config = dict(
    num_hidden_layers=16,
    hidden_size=320,
    num_attention_heads=15,
    num_key_value_heads=1,
    head_dim=32,
    intermediate_size=832,
    vocab_size=4096,
    hidden_act='swiglu',
    norm='rmsnorm',
    norm_place='pre',
    norm_eps=1e-05,
    positions='rope',
    rope_theta=10000.0,
    rope_fraction=1.0,
    qk_norm=False,
    attn_scale=0.177,
    bias='none',
    tie_word_embeddings=False,
    parallel_block=True,
    init='normal',
    init_std_qkv=0.0232,
    init_std_o=0.0,
    init_std_up=0.0232,
    init_std_down=0.0,
    optimizer='adam_variant',
    learning_rate=0.0011,
    lr_mult_qkv=0.5,
    lr_mult_o=0.694,
    beta1=0.9,
    beta2=0.95,
    lr_head=0.00459,
    max_grad_norm=1.0,
    warmup_steps=361,
    schedule='wsd',
    decay_fraction=1.0,
    decay_shape='linear',
    final_lr_fraction=0.1,
    batch_tokens=65536,
    max_seq_len=256,
    doc_mask=True,
    z_loss=1e-05,
    train_tokens=316800000,
    max_steps=4834,
    dataset='wikipedia_en',
)
MLP neurons of a small language model. Each row is named by its layer, matrix (down: output weights) and neuron, and shows model dimensions 224-287. Each number is 200 + 30 x the weight over its row's rms, rounded and kept within 0 to 999. A neuron's up and down rows have the sign that makes its largest values positive.
A block is one neuron, or neurons of one layer that tend to fire together. After each block is what it responds to, as a language model described it from the Wikipedia text at the highest values.

L4.down639,180,207,209,171,182,199,201,210,198,191,259,168,172,213,185,197,174,189,160,190,227,211,231,227,190,216,187,218,203,160,207,198,221,239,178,200,160,171,170,207,187,192,168,205,215,181,145,169,190,196,204,200,172,212,170,202,218,183,248,182,245,231,266,222
L4.down714,198,176,168,180,229,225,188,224,188,243,228,167,266,222,133,157,184,202,185,226,247,217,230,217,241,211,212,167,205,216,181,210,178,207,182,199,178,236,189,231,203,238,226,209,168,200,174,160,227,244,198,241,198,171,198,187,230,233,255,230,197,170,200,174
Description: Short second pieces of words split into subwords, e.g. ir in irregular/irresistible, em in unemployed, ed in comedic; also born after an opening parenthesis and last or remote after "the".

L13.down116,251,179,190,246,210,141,197,160,237,238,188,202,189,148,226,137,201,200,172,254,166,193,280,256,166,223,197,213,157,240,210,202,198,181,149,178,203,201,210,219,213,149,175,194,155,217,229,242,196,172,199,179,185,233,256,199,234,171,249,198,267,202,236,244
L13.down138,251,240,144,204,158,138,172,203,222,161,208,183,206,195,207,161,205,273,204,218,176,211,282,225,158,152,172,161,229,165,203,174,245,195,228,191,159,228,206,256,199,203,151,188,222,231,200,169,193,139,210,175,174,223,175,217,223,237,211,194,232,187,229,187
L13.down153,236,196,224,152,179,151,215,241,178,183,143,191,189,198,228,210,222,191,198,175,214,176,305,204,178,197,161,173,235,214,214,201,210,208,224,174,171,230,194,168,158,216,184,225,165,236,169,230,202,214,224,258,175,203,198,205,178,207,157,152,205,202,164,191
L13.down291,221,210,151,205,202,232,221,224,185,230,176,167,204,205,227,176,177,239,144,266,227,202,218,182,223,156,195,208,225,194,138,201,153,190,234,201,245,207,252,208,211,211,205,167,235,214,151,192,175,177,191,159,193,222,177,175,175,245,217,211,232,193,209,209
L13.down384,230,209,194,169,198,112,236,159,218,192,229,198,201,249,205,190,211,232,240,239,161,222,284,182,199,202,237,198,206,188,159,180,146,235,231,213,214,185,198,200,221,233,212,208,255,194,146,181,205,154,175,168,197,184,199,217,148,197,231,247,246,199,228,195
L13.down389,186,200,202,197,207,141,261,180,253,223,189,198,197,239,213,209,213,217,146,168,160,204,361,188,215,170,198,227,208,207,119,237,175,273,203,242,175,203,212,201,212,201,159,219,150,159,153,172,231,193,225,216,193,176,214,179,178,208,176,192,190,226,206,196
L13.down573,223,166,177,169,183,174,167,214,227,215,168,230,193,133,234,190,235,208,192,200,218,166,224,181,214,180,240,227,196,220,193,190,229,197,234,201,217,165,247,221,181,178,187,175,174,215,177,257,204,188,212,212,189,215,162,211,193,206,196,141,176,154,173,218
L13.down804,193,204,244,232,174,204,242,249,243,185,172,231,199,167,215,212,214,240,192,127,204,217,155,197,216,207,196,204,195,221,197,203,214,215,210,266,217,149,218,173,197,227,211,182,261,209,221,190,209,169,162,196,171,189,238,175,237,223,216,184,149,164,228,163
Description: Fires on tokens that refer back to something just named: relative "which"/"that", and nouns or word-ends like climate, turn, era, system, time.

L4.down58,232,152,179,201,206,160,217,234,221,171,148,195,177,179,210,219,225,217,168,210,230,200,266,226,244,204,249,202,241,156,279,219,175,159,161,180,237,196,218,176,211,188,257,190,207,173,202,259,193,213,188,250,210,174,223,212,198,180,214,194,186,197,190,218
L4.down592,235,158,188,227,209,188,211,181,239,189,195,183,159,141,199,180,193,206,187,162,201,225,242,230,189,188,193,207,181,231,191,184,197,218,155,204,208,222,264,150,213,176,196,250,194,159,205,228,143,171,228,241,202,210,220,235,170,175,231,160,208,215,238,217
Description: Generic head nouns after "the" naming the entity an article is about, such as the film, the company, the city, the club.

L4.down450,227,236,233,216,204,195,175,177,189,174,209,261,169,194,173,214,172,224,190,163,220,212,176,190,222,191,190,237,217,205,159,248,235,177,192,162,198,186,146,166,260,216,241,184,241,188,259,152,222,196,173,236,243,181,189,192,244,197,184,180,227,198,199,133
L4.down523,167,179,203,186,190,145,182,218,186,186,189,173,217,226,190,150,178,208,225,207,167,216,249,173,166,248,174,197,133,168,227,248,201,200,183,166,195,174,206,179,176,180,212,206,215,197,219,163,192,226,200,168,233,188,203,139,177,187,216,217,237,202,138,183
Description: Single capital letters starting a word split into pieces, after an opening bracket, quote mark, heading marker or line break, e.g. (Z)R, ==List, "Galilean.

L6.down169,196,172,220,234,182,167,196,193,217,211,193,114,241,222,189,194,218,162,202,184,197,171,168,225,189,181,174,206,161,208,186,163,176,208,157,185,178,192,192,218,210,180,212,228,192,262,208,214,157,186,181,187,177,243,182,212,167,208,235,230,172,265,195,249
L6.down425,239,162,175,202,214,207,218,127,192,163,248,126,248,189,268,184,210,174,214,243,227,212,194,238,195,225,142,155,247,175,189,221,212,210,209,154,177,174,156,189,212,209,211,222,201,175,236,213,175,200,201,227,215,196,236,174,185,241,136,215,215,256,198,258
L6.down708,196,196,179,218,209,218,195,190,181,195,195,151,150,235,192,199,217,234,204,225,183,187,221,204,194,225,157,173,207,180,198,188,242,243,161,165,205,195,208,212,160,198,155,160,199,276,218,238,195,142,235,226,232,194,232,147,190,280,162,179,202,168,191,229
L6.down785,251,227,213,211,207,195,182,169,173,267,184,192,199,172,152,204,192,198,192,159,181,196,104,194,203,215,175,222,225,187,206,224,201,236,222,227,204,169,264,200,209,193,254,165,262,177,205,220,180,235,178,232,113,229,176,189,179,205,198,217,183,208,170,183
Description: Mainly the " (" right after a subject's full name opening a biography, before dates (Gene Shue (December…); also second words of headings or table labels like Medal record, Music video.

L13.down234,216,147,174,153,188,167,193,163,217,191,128,186,186,223,215,170,197,222,176,160,198,151,218,228,168,151,231,229,171,198,194,179,188,193,217,197,185,218,149,182,219,206,181,196,212,185,206,238,239,225,211,220,157,201,205,209,216,178,231,208,199,171,184,248
L13.down369,207,217,172,181,197,200,199,197,183,182,180,152,160,165,191,237,199,191,237,149,255,198,167,150,170,194,187,142,129,151,199,193,175,220,174,229,181,211,253,247,182,223,219,200,202,199,200,186,197,219,187,266,180,240,183,230,206,168,181,149,99,194,151,209
L13.down431,265,164,222,188,197,164,190,224,184,217,183,234,197,148,154,210,217,191,219,187,214,178,226,166,133,172,217,231,193,170,138,183,266,209,187,239,179,207,175,200,213,172,168,225,187,210,174,226,175,198,169,197,194,198,147,223,153,211,172,153,176,196,176,224
L13.down481,146,213,215,237,232,284,153,197,166,165,228,201,233,202,285,245,224,255,186,229,205,131,178,219,204,177,222,170,170,185,192,221,228,189,172,175,215,172,211,200,155,261,212,165,243,211,247,222,193,196,223,241,160,186,262,216,161,199,158,164,247,213,205,197
L13.down506,246,193,223,134,179,181,165,239,222,157,200,220,185,215,229,197,189,171,206,144,232,146,209,181,185,254,171,195,138,224,210,165,190,199,209,167,154,188,215,210,158,231,174,153,166,178,233,216,210,215,225,195,203,179,158,135,197,222,184,173,184,192,178,189
L13.down632,197,218,210,193,241,157,194,229,237,207,179,183,194,176,218,240,217,191,186,223,226,180,381,200,155,224,184,182,168,195,221,195,190,179,189,236,162,206,214,196,239,230,189,217,173,197,172,126,230,213,239,210,215,204,136,212,187,173,169,232,199,219,193,202
L13.down636,185,197,192,184,162,214,202,217,181,221,212,193,200,150,182,238,228,214,197,191,225,161,228,182,202,219,205,230,158,213,170,214,215,229,199,213,228,176,235,240,213,237,211,193,201,183,207,186,233,240,181,223,193,244,171,223,224,226,153,170,216,136,204,218
L13.down678,189,258,189,216,205,198,170,208,155,193,196,192,213,182,120,221,251,203,197,235,202,179,212,207,124,223,227,200,172,228,246,219,200,173,173,241,169,205,166,188,222,229,216,169,208,186,165,200,170,205,190,225,246,208,210,193,252,195,206,261,208,203,202,201
Description: Prepositions and auxiliaries right after a noun or subject, such as of, for, is, was (e.g. "method of", "word for", "Mike is"), plus word-internal pieces in song titles and names.

L6.down249,216,195,199,169,199,124,153,237,172,189,212,172,192,231,248,137,251,164,167,202,178,224,279,196,185,196,168,171,148,203,187,205,255,177,127,181,190,192,218,164,244,196,179,197,212,191,236,288,175,202,208,148,173,260,185,219,184,222,175,223,214,207,199,182
L6.down351,190,214,173,171,184,184,183,241,224,264,213,121,159,186,224,236,202,235,164,142,215,171,269,241,190,233,200,197,208,263,228,205,189,216,171,187,182,148,223,166,237,184,191,230,196,184,229,229,193,193,198,189,195,194,156,204,201,231,130,149,202,160,222,221
L6.down401,227,252,163,142,196,205,155,184,162,182,235,182,216,235,205,171,179,215,139,228,183,241,145,185,194,201,219,155,218,159,211,148,224,177,175,206,179,226,213,217,189,231,171,242,166,198,224,207,221,186,175,200,239,204,234,187,194,161,202,234,229,198,226,194
L6.down605,159,222,184,164,230,205,176,190,236,169,198,145,173,94,220,170,181,200,181,196,138,244,142,178,164,245,200,222,267,190,164,221,186,188,160,167,204,221,204,158,215,206,184,202,270,213,241,185,156,219,228,224,245,225,225,197,224,222,182,199,221,220,214,199
Description: Forms of the verb be (is, are, was, were) right after a subject noun or pronoun, often starting passives, as in "defects are tracked", "which were melted".

L6.down117,218,194,188,147,182,163,211,171,190,225,200,210,207,208,236,274,196,186,230,188,234,214,295,208,209,174,171,216,206,214,194,186,162,198,162,224,226,216,216,186,228,166,214,145,252,231,238,178,223,185,228,238,184,163,192,153,211,226,206,207,204,159,213,186
L6.down618,209,233,197,172,222,223,233,188,201,229,151,255,214,213,205,237,188,231,184,195,213,239,269,234,277,235,251,231,197,210,225,218,206,175,176,202,237,192,195,216,169,169,219,169,211,171,219,209,203,228,209,210,180,156,197,244,222,194,233,217,214,187,179,145
L6.down649,169,228,179,191,165,242,198,233,221,208,219,171,143,239,203,191,192,259,173,208,191,223,237,178,269,287,217,183,209,188,206,151,196,185,221,200,204,175,168,171,212,213,249,166,221,200,199,187,176,196,230,222,237,218,236,212,217,196,253,222,163,196,251,238
L6.down735,201,232,179,148,159,166,178,158,202,190,189,155,217,182,206,237,168,233,209,173,191,176,244,222,225,204,148,222,172,212,197,171,187,211,274,179,247,180,193,201,180,211,284,201,165,182,176,178,197,201,165,154,144,186,274,184,189,171,206,223,179,194,198,153
Description: Commas closing a sentence-opening adverbial phrase, often of time or circumstance (During the war, By the 1980s, In July 2010), before the main clause; weaker on who, has, which.

L6.down11,170,192,145,218,189,199,155,224,244,160,260,169,234,191,227,237,192,180,161,223,213,142,245,222,208,155,210,166,177,209,190,231,207,180,153,146,152,215,148,246,205,270,137,166,234,180,233,223,229,192,252,145,221,210,199,202,179,228,166,213,232,218,158,186
L6.down376,203,185,194,167,159,219,176,148,170,183,240,208,201,213,135,178,193,124,201,189,205,177,221,162,190,247,217,227,194,160,225,197,227,265,148,191,235,147,213,218,130,184,172,186,203,240,193,184,167,193,195,193,198,210,154,196,199,174,159,192,192,262,209,205
L6.down558,203,191,235,225,157,162,206,206,217,170,205,170,187,198,184,168,190,212,238,177,218,229,315,192,175,198,210,199,197,173,217,172,181,196,152,206,264,222,209,220,217,187,188,229,150,212,169,128,228,170,218,144,244,195,250,203,226,186,248,200,243,216,182,182
L6.down560,227,183,236,183,189,193,220,162,238,204,208,191,173,211,172,126,187,162,169,181,177,223,181,134,237,213,219,152,204,187,227,188,257,216,158,166,198,217,219,236,148,170,244,167,189,189,211,192,167,231,207,201,231,147,192,203,207,212,244,168,198,274,157,178
Description: Possessive 's (or ’s) attached to names and nouns, often in titles, credits, and lists, e.g. Madonna's, Christie's, family's.

L13.down60,204,228,184,143,199,161,244,156,200,193,246,197,231,179,187,214,178,203,190,192,182,201,288,208,183,170,236,171,156,244,224,191,236,138,218,199,210,201,156,183,218,223,182,147,180,177,218,208,188,206,175,202,142,171,184,231,158,240,284,152,172,224,239,204
L13.down63,162,135,186,173,206,228,222,249,184,234,168,201,151,219,233,218,233,213,204,225,185,137,174,133,223,194,149,177,163,242,188,258,220,199,256,170,188,186,205,210,246,183,158,193,166,269,212,192,184,185,189,179,173,208,258,201,147,179,168,204,132,180,201,209
L13.down148,189,188,214,209,220,175,193,181,202,184,155,180,236,194,215,202,208,227,183,216,239,179,216,217,188,129,210,249,261,156,243,156,229,149,238,203,206,143,153,190,168,184,189,183,193,216,240,194,165,243,212,197,252,208,204,230,175,155,184,213,203,177,200,211
L13.down260,188,170,182,183,149,218,170,175,249,104,183,224,181,220,256,218,166,195,254,143,235,178,212,243,208,165,200,217,155,217,186,254,241,176,246,224,183,226,190,187,138,215,215,181,180,213,166,136,245,184,196,262,162,197,161,229,206,235,190,216,211,150,197,202
L13.down329,215,151,205,178,215,237,200,176,192,183,219,200,208,178,179,191,199,197,207,256,221,138,211,198,167,150,175,243,147,157,177,205,247,168,167,204,187,166,211,173,181,216,205,188,251,212,221,226,206,216,246,242,223,203,196,174,198,181,185,208,125,239,259,187
L13.down457,233,179,255,222,148,165,185,230,266,205,237,187,256,230,183,213,200,181,229,201,177,267,255,190,161,136,227,228,215,221,221,200,200,200,239,222,192,187,181,234,182,198,182,223,159,212,162,166,196,217,218,206,216,234,241,181,240,181,168,230,195,231,234,184
L13.down465,226,200,147,157,157,197,245,226,161,189,198,210,256,222,240,109,173,211,179,187,201,193,213,196,198,222,177,192,200,225,220,196,167,169,206,191,231,209,226,126,198,195,143,181,156,256,192,158,208,221,210,192,210,201,213,191,155,131,128,172,170,126,191,191
L13.down784,186,189,215,162,189,166,227,241,146,288,162,218,212,243,218,167,220,237,189,149,212,179,220,199,190,180,170,207,147,197,201,198,114,196,166,171,200,225,205,153,203,213,166,247,190,186,231,183,144,200,212,203,190,158,247,188,164,167,260,193,259,262,244,201
Description: Word pieces early inside rare proper names split into fragments, mostly surnames and place names, such as Cal-he-iros, Th-ur-mond, St-all-one.

L4.down403,203,204,159,202,169,208,162,190,237,207,205,227,233,199,183,219,247,186,221,193,222,195,213,214,214,205,167,195,214,209,183,231,188,238,210,192,171,176,206,208,244,222,213,166,179,226,212,154,154,204,227,191,179,197,267,214,149,203,214,223,142,222,168,192
L4.down563,196,167,208,184,206,216,216,224,241,185,219,147,226,227,142,194,187,244,240,262,236,185,249,167,217,182,185,174,264,245,194,169,177,228,214,185,235,159,226,237,218,164,233,161,204,188,215,230,199,157,168,226,213,208,236,158,198,208,246,229,164,217,192,217
Description: Opening tokens of a new item or quoted span, mostly opening quote marks after a line break or "(", as in song titles, quotations and list entries.

L6.down74,214,159,207,177,201,141,187,230,234,276,181,167,174,240,255,228,182,193,190,163,199,188,177,239,163,180,216,196,235,190,263,212,198,255,208,210,205,211,208,216,197,159,212,214,197,162,203,206,158,196,205,172,241,220,188,226,206,205,179,205,195,213,153,178
L6.down283,183,277,226,184,198,140,187,173,159,240,236,203,183,213,200,231,216,187,200,179,241,196,233,205,166,176,169,220,204,194,180,204,221,226,173,154,260,185,157,185,195,224,198,231,189,162,212,225,179,205,256,203,215,248,219,197,201,193,212,189,171,140,219,193
L6.down555,268,197,193,196,209,193,196,205,220,236,198,227,215,171,202,153,189,266,207,207,206,194,231,182,242,190,178,147,200,182,220,218,239,236,197,178,165,217,209,167,190,231,224,223,199,184,252,159,214,158,258,196,150,190,182,192,230,226,164,184,271,238,159,174
L6.down734,152,122,194,232,241,186,147,194,216,196,208,162,163,232,198,165,212,186,216,193,207,232,233,186,230,219,217,184,171,147,198,169,190,155,173,186,189,185,212,199,254,152,209,181,180,245,188,204,172,188,217,197,197,178,228,192,178,227,163,189,216,222,218,207
Description: Opening quote marks and other delimiters in tables, track listings and infoboxes that begin a title, nickname or value, such as "Silent Night", "Henk", (FL).

L6.down79,179,182,118,170,213,204,217,218,177,183,210,156,210,205,210,140,245,185,140,185,211,212,207,214,207,264,230,142,207,170,215,208,177,210,234,190,219,180,231,226,225,174,180,255,173,172,190,248,199,234,220,232,205,251,217,169,173,188,177,227,164,213,199,219
L6.down205,231,199,201,183,189,239,198,155,166,208,217,198,214,166,250,150,235,205,238,176,226,217,144,182,128,290,233,212,173,263,178,211,225,211,131,187,259,279,228,238,225,173,266,204,195,215,163,178,168,167,230,206,201,224,231,155,233,184,187,190,164,210,190,226
L6.down234,188,208,200,167,257,210,188,222,217,214,192,183,172,185,217,213,216,275,186,221,140,171,196,259,176,171,184,136,234,200,193,212,203,200,199,219,161,266,241,209,177,213,246,205,209,213,210,210,170,238,192,145,223,154,235,144,142,142,186,182,194,202,234,199
L6.down430,208,191,191,254,186,193,193,224,170,177,195,188,161,220,235,229,218,239,201,192,255,163,220,190,205,151,105,167,173,171,182,185,202,251,194,150,188,244,168,207,134,170,233,205,239,128,230,199,205,183,181,202,213,207,201,166,202,209,183,207,163,227,220,209
Description: Fires on the first piece or period right after a capital initial inside names and terms, as in "C. bondi", "Bomans", "www.", "Mandarin", "Bahia".

L13.down75,237,134,227,166,183,178,211,157,226,171,164,196,211,192,285,202,213,181,161,225,151,273,313,203,151,229,147,228,213,188,201,191,217,195,173,196,235,208,230,174,181,139,170,196,209,219,182,205,205,218,166,210,186,225,171,180,200,195,167,210,209,174,174,197
L13.down233,196,174,192,195,151,201,134,213,200,201,192,233,187,221,180,153,192,201,201,204,177,204,306,233,188,219,193,168,204,149,204,194,227,193,203,194,185,210,223,208,178,181,169,187,151,205,203,205,204,203,209,229,231,218,231,200,167,208,163,236,223,163,150,226
L13.down305,179,191,160,218,162,206,231,169,181,172,232,185,252,206,191,200,245,223,179,220,209,161,151,212,187,212,156,195,225,180,242,211,166,241,208,157,214,218,203,185,158,193,200,243,226,196,163,208,161,255,244,165,224,179,227,220,180,179,177,216,164,190,198,203
L13.down424,192,225,219,167,247,192,191,227,191,227,236,210,197,151,134,176,195,181,196,208,214,179,131,145,159,236,222,167,230,217,127,234,215,165,188,224,261,235,227,204,189,204,188,230,199,176,146,177,185,174,210,178,181,211,184,195,150,185,218,236,198,193,176,152
L13.down432,242,258,220,160,228,234,188,168,247,186,128,255,177,211,208,243,197,223,171,169,200,252,221,216,219,166,243,170,222,246,233,209,231,206,247,216,237,225,251,211,185,183,182,227,157,227,167,211,179,192,247,240,188,197,186,188,157,189,156,172,168,201,188,266
L13.down638,234,208,218,224,169,165,197,176,209,120,229,220,228,184,175,152,191,187,136,206,195,276,246,204,195,248,231,151,184,214,268,188,198,206,215,225,277,167,233,159,281,188,198,192,180,182,205,151,209,189,145,223,251,199,212,217,177,194,202,226,207,202,194,223
L13.down712,201,178,205,176,173,187,302,141,215,225,245,250,219,209,204,196,242,201,201,187,212,188,274,187,206,202,160,180,220,251,172,159,225,197,218,207,157,221,234,187,234,255,205,217,260,194,229,177,225,218,204,229,221,190,206,212,207,134,192,148,210,190,239,243
L13.down768,206,184,181,228,204,219,210,259,207,193,192,187,209,249,197,229,170,183,171,239,181,184,103,230,173,165,183,194,196,205,195,241,215,161,213,213,231,207,217,214,164,235,163,177,190,226,200,178,202,187,208,189,170,169,172,189,205,185,165,211,210,190,205,210
Description: Tokens opening a new name or quoted phrase, especially a capital H starting a surname (Hodson, Holloway, Hoppen) and opening quotes before titles; also slashes and parentheses.

L4.down48,190,217,171,202,203,165,208,184,240,220,204,186,161,230,207,204,208,225,236,202,197,149,212,210,205,179,180,203,262,168,150,199,216,230,228,237,188,244,231,199,204,228,238,163,261,245,216,167,199,166,212,241,157,182,225,210,181,163,208,231,184,200,183,236
L4.down768,174,224,175,186,216,244,145,173,169,201,192,219,228,237,170,190,200,154,162,200,185,202,155,195,160,208,171,243,208,206,178,191,187,177,230,208,182,194,201,163,201,195,202,187,192,188,216,222,185,248,191,195,160,217,208,192,194,202,209,228,168,197,213,239
Description: The word piece right after a capital initial such as J, G or R, inside proper names, often in tables and credits: J-ay, G-aw, Zü-rich.

L4.down209,220,188,231,139,183,209,189,182,244,218,214,182,184,148,225,258,156,200,194,181,216,221,303,180,157,193,161,264,144,207,170,203,220,199,217,232,184,187,268,234,176,223,212,191,223,201,177,165,238,242,225,191,158,225,182,160,184,179,234,171,178,155,180,192
L4.down281,230,225,237,195,200,243,168,183,174,227,175,189,196,216,144,203,160,210,195,200,215,169,198,213,167,166,183,218,184,194,159,170,189,201,259,178,208,196,182,231,184,264,221,222,165,205,211,180,173,197,193,203,228,206,169,151,163,161,260,218,185,216,210,275
Description: First piece of a word or preposition opening a phrase, often right after an open parenthesis, quote, hyphen or un-, as in (in Portuguese, "initial, un-avoidable.

L6.down92,203,190,186,235,215,226,180,171,154,185,219,206,199,225,175,194,212,161,188,271,182,174,261,300,159,194,206,179,182,171,182,221,165,194,230,220,212,233,172,269,238,178,204,200,223,205,191,186,193,210,166,219,222,220,244,233,188,210,166,184,252,270,172,192
L6.down172,220,195,159,208,163,224,142,221,183,192,185,243,199,216,189,201,231,192,271,178,212,146,190,225,203,183,201,172,243,171,215,273,203,116,201,197,215,227,151,155,140,159,241,248,222,204,225,259,190,165,202,166,145,224,206,188,203,230,154,193,228,216,180,207
L6.down193,242,166,212,212,230,212,188,255,184,217,202,196,211,194,152,187,191,176,200,210,199,168,140,218,197,203,187,186,199,172,116,180,153,171,217,275,210,206,238,182,197,213,143,180,199,217,136,207,150,140,261,204,148,199,204,190,175,159,183,255,135,213,205,246
L6.down442,197,217,205,216,188,256,198,265,196,192,201,164,201,187,184,219,171,237,210,151,217,183,168,192,179,136,185,211,191,262,177,218,201,203,202,178,225,156,168,232,226,194,169,242,181,202,172,282,168,133,185,220,240,177,203,139,169,237,186,224,170,175,197,232
Description: First-piece fragments, often one capital letter or digit, of a word split into pieces, at paragraph or heading start or after ( or a quote, e.g. O(ver), N(evertheless), 2(018).

L4.down62,179,228,227,232,115,227,180,192,197,193,238,219,120,144,197,200,184,208,222,221,208,215,88,215,230,201,201,244,159,216,225,167,208,162,229,210,221,215,217,209,251,200,187,195,232,220,186,131,206,176,166,218,163,241,257,158,237,160,190,186,222,213,194,229
L4.down168,204,204,210,168,183,189,158,205,227,181,224,226,168,274,198,166,174,162,190,185,204,154,213,231,156,160,167,187,180,181,187,199,183,146,188,196,224,177,160,178,206,260,219,145,218,195,203,123,176,194,175,176,150,157,180,212,202,154,223,214,223,230,214,189
Description: Final or middle subword pieces that complete capitalized proper names, such as surnames, teams and places, e.g. Sand-ers, Kn-ights, Spr-ings.

L13.down49,215,249,203,182,212,258,205,190,160,244,185,185,182,195,170,219,173,205,214,192,167,223,113,181,180,145,225,202,214,205,195,231,157,244,181,200,181,216,242,181,237,220,216,126,175,204,179,169,186,172,146,187,147,192,178,232,240,226,180,219,200,259,218,250
L13.down59,237,219,206,228,201,193,199,249,242,218,213,191,201,183,145,172,151,185,200,210,178,241,213,192,213,229,234,158,170,137,149,223,236,221,179,219,207,182,159,231,190,257,180,207,149,188,208,204,180,180,209,153,229,223,195,190,120,192,178,192,180,217,183,203
L13.down112,205,161,169,162,196,165,243,212,184,221,190,194,191,200,232,259,254,217,240,156,160,217,141,251,221,141,208,176,214,219,174,214,194,220,195,158,213,147,201,186,177,241,165,228,250,194,241,222,164,212,170,196,243,170,272,242,199,206,213,205,199,230,182,271
L13.down335,194,200,190,170,141,213,183,156,199,239,193,217,186,188,171,183,201,137,235,208,191,252,175,207,228,176,273,152,228,218,191,186,211,182,188,227,177,158,213,189,208,226,180,227,191,184,171,196,178,197,267,256,170,186,205,164,181,170,193,194,214,224,182,186
L13.down405,205,173,171,204,187,246,156,188,222,176,184,262,226,232,205,179,200,196,185,195,194,215,295,158,202,231,176,234,186,215,180,200,215,251,204,237,203,193,236,206,177,194,163,226,172,181,218,224,172,181,193,226,212,173,163,200,227,182,122,186,190,213,232,234
L13.down495,225,203,247,221,192,179,224,239,196,196,232,138,208,196,191,218,184,191,224,175,185,189,381,176,180,202,186,205,178,180,179,200,185,228,197,218,238,208,221,192,227,224,192,215,247,209,216,178,195,252,254,223,203,181,208,189,210,135,203,201,220,233,214,243
L13.down662,186,214,183,206,195,194,228,257,203,234,199,148,190,190,218,256,217,215,166,238,130,175,193,213,255,147,212,270,166,185,221,232,139,196,272,200,177,192,230,161,180,247,193,148,209,257,243,233,197,165,218,201,196,207,184,203,139,155,218,216,158,274,225,216
L13.down775,166,189,178,208,173,196,182,155,169,183,228,195,150,174,258,210,218,187,209,169,206,135,232,146,169,164,216,192,160,212,199,167,188,220,204,244,174,198,180,199,213,251,176,175,214,163,245,232,215,176,182,139,243,232,192,244,219,182,141,189,186,166,204,168
Description: Function words and pronouns in the middle of song, album, film or episode titles, such as Let You Go, Back to Texas, Guys and Dolls.

L13.down48,202,242,215,181,185,225,243,156,188,208,191,202,198,194,220,220,209,204,146,172,158,207,156,203,227,219,171,186,244,157,226,215,232,191,206,193,202,206,257,148,191,221,215,248,247,234,210,155,202,205,200,209,198,193,227,235,216,200,117,229,217,179,226,236
L13.down66,166,223,224,222,198,201,144,191,202,178,181,200,139,166,194,195,258,200,189,189,273,196,58,223,210,210,213,259,175,226,183,182,217,181,209,213,205,243,210,212,206,180,244,154,226,228,230,184,242,175,249,233,171,236,155,178,235,172,178,225,205,231,178,162
L13.down143,263,209,172,252,236,191,180,210,184,176,203,239,169,182,181,214,200,238,213,209,191,204,47,164,185,172,211,187,212,194,165,213,200,181,191,192,176,211,214,220,130,211,209,191,199,199,221,160,265,199,222,215,178,172,219,206,182,200,237,217,207,181,207,193
L13.down293,199,176,225,162,185,219,178,195,140,224,196,200,203,196,210,224,220,230,171,220,236,229,223,226,198,201,171,187,213,228,196,215,196,168,191,143,208,163,213,190,138,191,214,205,221,208,201,222,243,196,209,291,190,195,175,173,193,186,189,179,217,233,254,176
L13.down610,212,229,179,240,219,207,196,199,168,156,233,213,177,178,182,205,234,197,259,207,197,204,100,231,210,192,238,193,254,230,206,220,200,189,215,207,180,171,186,153,138,156,200,213,245,232,258,185,282,195,198,195,193,217,183,190,209,212,221,207,222,154,191,190
L13.down634,188,172,208,214,261,207,204,142,121,137,246,143,179,234,250,128,246,215,204,201,173,162,253,191,176,210,186,144,230,231,202,135,197,184,170,194,175,266,233,200,225,175,208,205,241,153,266,244,171,180,221,223,219,211,239,228,204,212,253,179,231,182,182,148
L13.down810,183,204,203,190,226,178,204,217,204,242,199,268,204,193,189,233,209,256,200,244,193,164,227,202,232,190,183,235,201,206,222,219,201,196,185,190,235,180,184,241,221,168,247,229,190,263,159,173,177,232,212,212,176,243,143,227,191,212,162,164,223,200,173,164
L13.down828,188,154,223,202,169,220,216,172,225,196,207,201,221,189,143,236,161,175,195,209,185,215,184,189,241,189,208,180,205,241,190,226,174,222,183,211,193,159,154,253,192,188,212,145,186,189,187,201,211,221,216,197,254,260,190,187,224,219,182,250,235,181,236,223
Description: Word-initial capital letters, mostly L, that begin a proper name such as a surname or given name after a first name or separator, e.g. Lisa, Lewis, Linda, Lopez.

L13.down64,255,184,199,181,194,231,224,199,198,153,195,287,193,169,197,204,181,236,203,171,195,224,354,223,251,159,218,245,233,180,186,153,245,215,222,228,186,155,201,209,178,243,184,182,201,241,193,232,188,189,176,198,219,276,149,196,198,120,194,172,229,189,229,156
L13.down161,221,188,268,202,154,227,137,190,183,184,202,244,208,197,222,206,179,211,136,174,176,263,238,234,198,210,187,164,207,163,201,163,194,196,210,187,186,231,215,229,194,171,213,185,216,200,211,137,216,240,156,218,186,238,193,203,222,201,230,174,163,175,215,185
L13.down250,213,205,223,215,155,247,235,271,211,175,180,116,194,165,195,198,137,214,228,236,201,202,307,201,161,224,257,197,168,229,243,199,222,164,241,214,218,206,195,189,230,189,214,151,159,150,184,229,211,195,183,242,117,241,181,195,232,215,236,243,233,178,168,215
L13.down438,173,180,214,246,128,198,185,170,182,225,212,230,191,212,228,186,206,249,241,175,208,180,154,191,190,187,176,182,152,175,266,182,200,144,187,176,159,229,228,223,222,248,191,218,163,226,128,181,193,190,210,248,244,166,194,222,154,216,171,245,183,201,220,207
L13.down670,159,243,195,193,235,239,238,231,229,193,214,190,239,163,196,214,196,225,217,216,177,196,211,182,262,194,227,168,262,237,181,174,189,208,233,204,205,154,238,184,159,240,247,167,179,197,205,185,200,189,202,210,231,223,230,220,246,188,270,195,240,131,202,211
L13.down671,198,197,191,220,154,194,243,161,192,186,229,143,229,227,142,220,184,232,212,206,200,163,334,192,169,209,188,253,203,222,242,229,173,190,167,228,205,226,230,211,224,216,162,235,211,170,282,252,173,175,197,262,219,191,173,212,177,152,192,222,175,177,176,164
L13.down685,169,233,142,248,189,211,168,205,199,209,173,186,135,125,174,220,169,176,162,212,217,177,236,207,205,235,155,181,204,223,179,196,217,200,235,119,214,240,233,210,211,224,189,184,170,256,228,194,194,205,213,194,221,204,186,157,156,156,198,184,202,166,174,145
L13.down814,171,197,232,195,191,179,224,183,219,157,237,183,228,218,204,178,181,167,178,228,216,242,381,166,263,248,199,198,208,231,223,198,201,227,234,177,222,196,162,211,230,173,194,220,220,191,167,213,224,186,194,183,209,180,130,191,244,202,280,191,155,212,196,241
Description: Mostly "born" or "(" right after a person's name in biography openings, anticipating a date like born 1 June 19…; also sentence-initial time words such as In, On, Until, By before a date.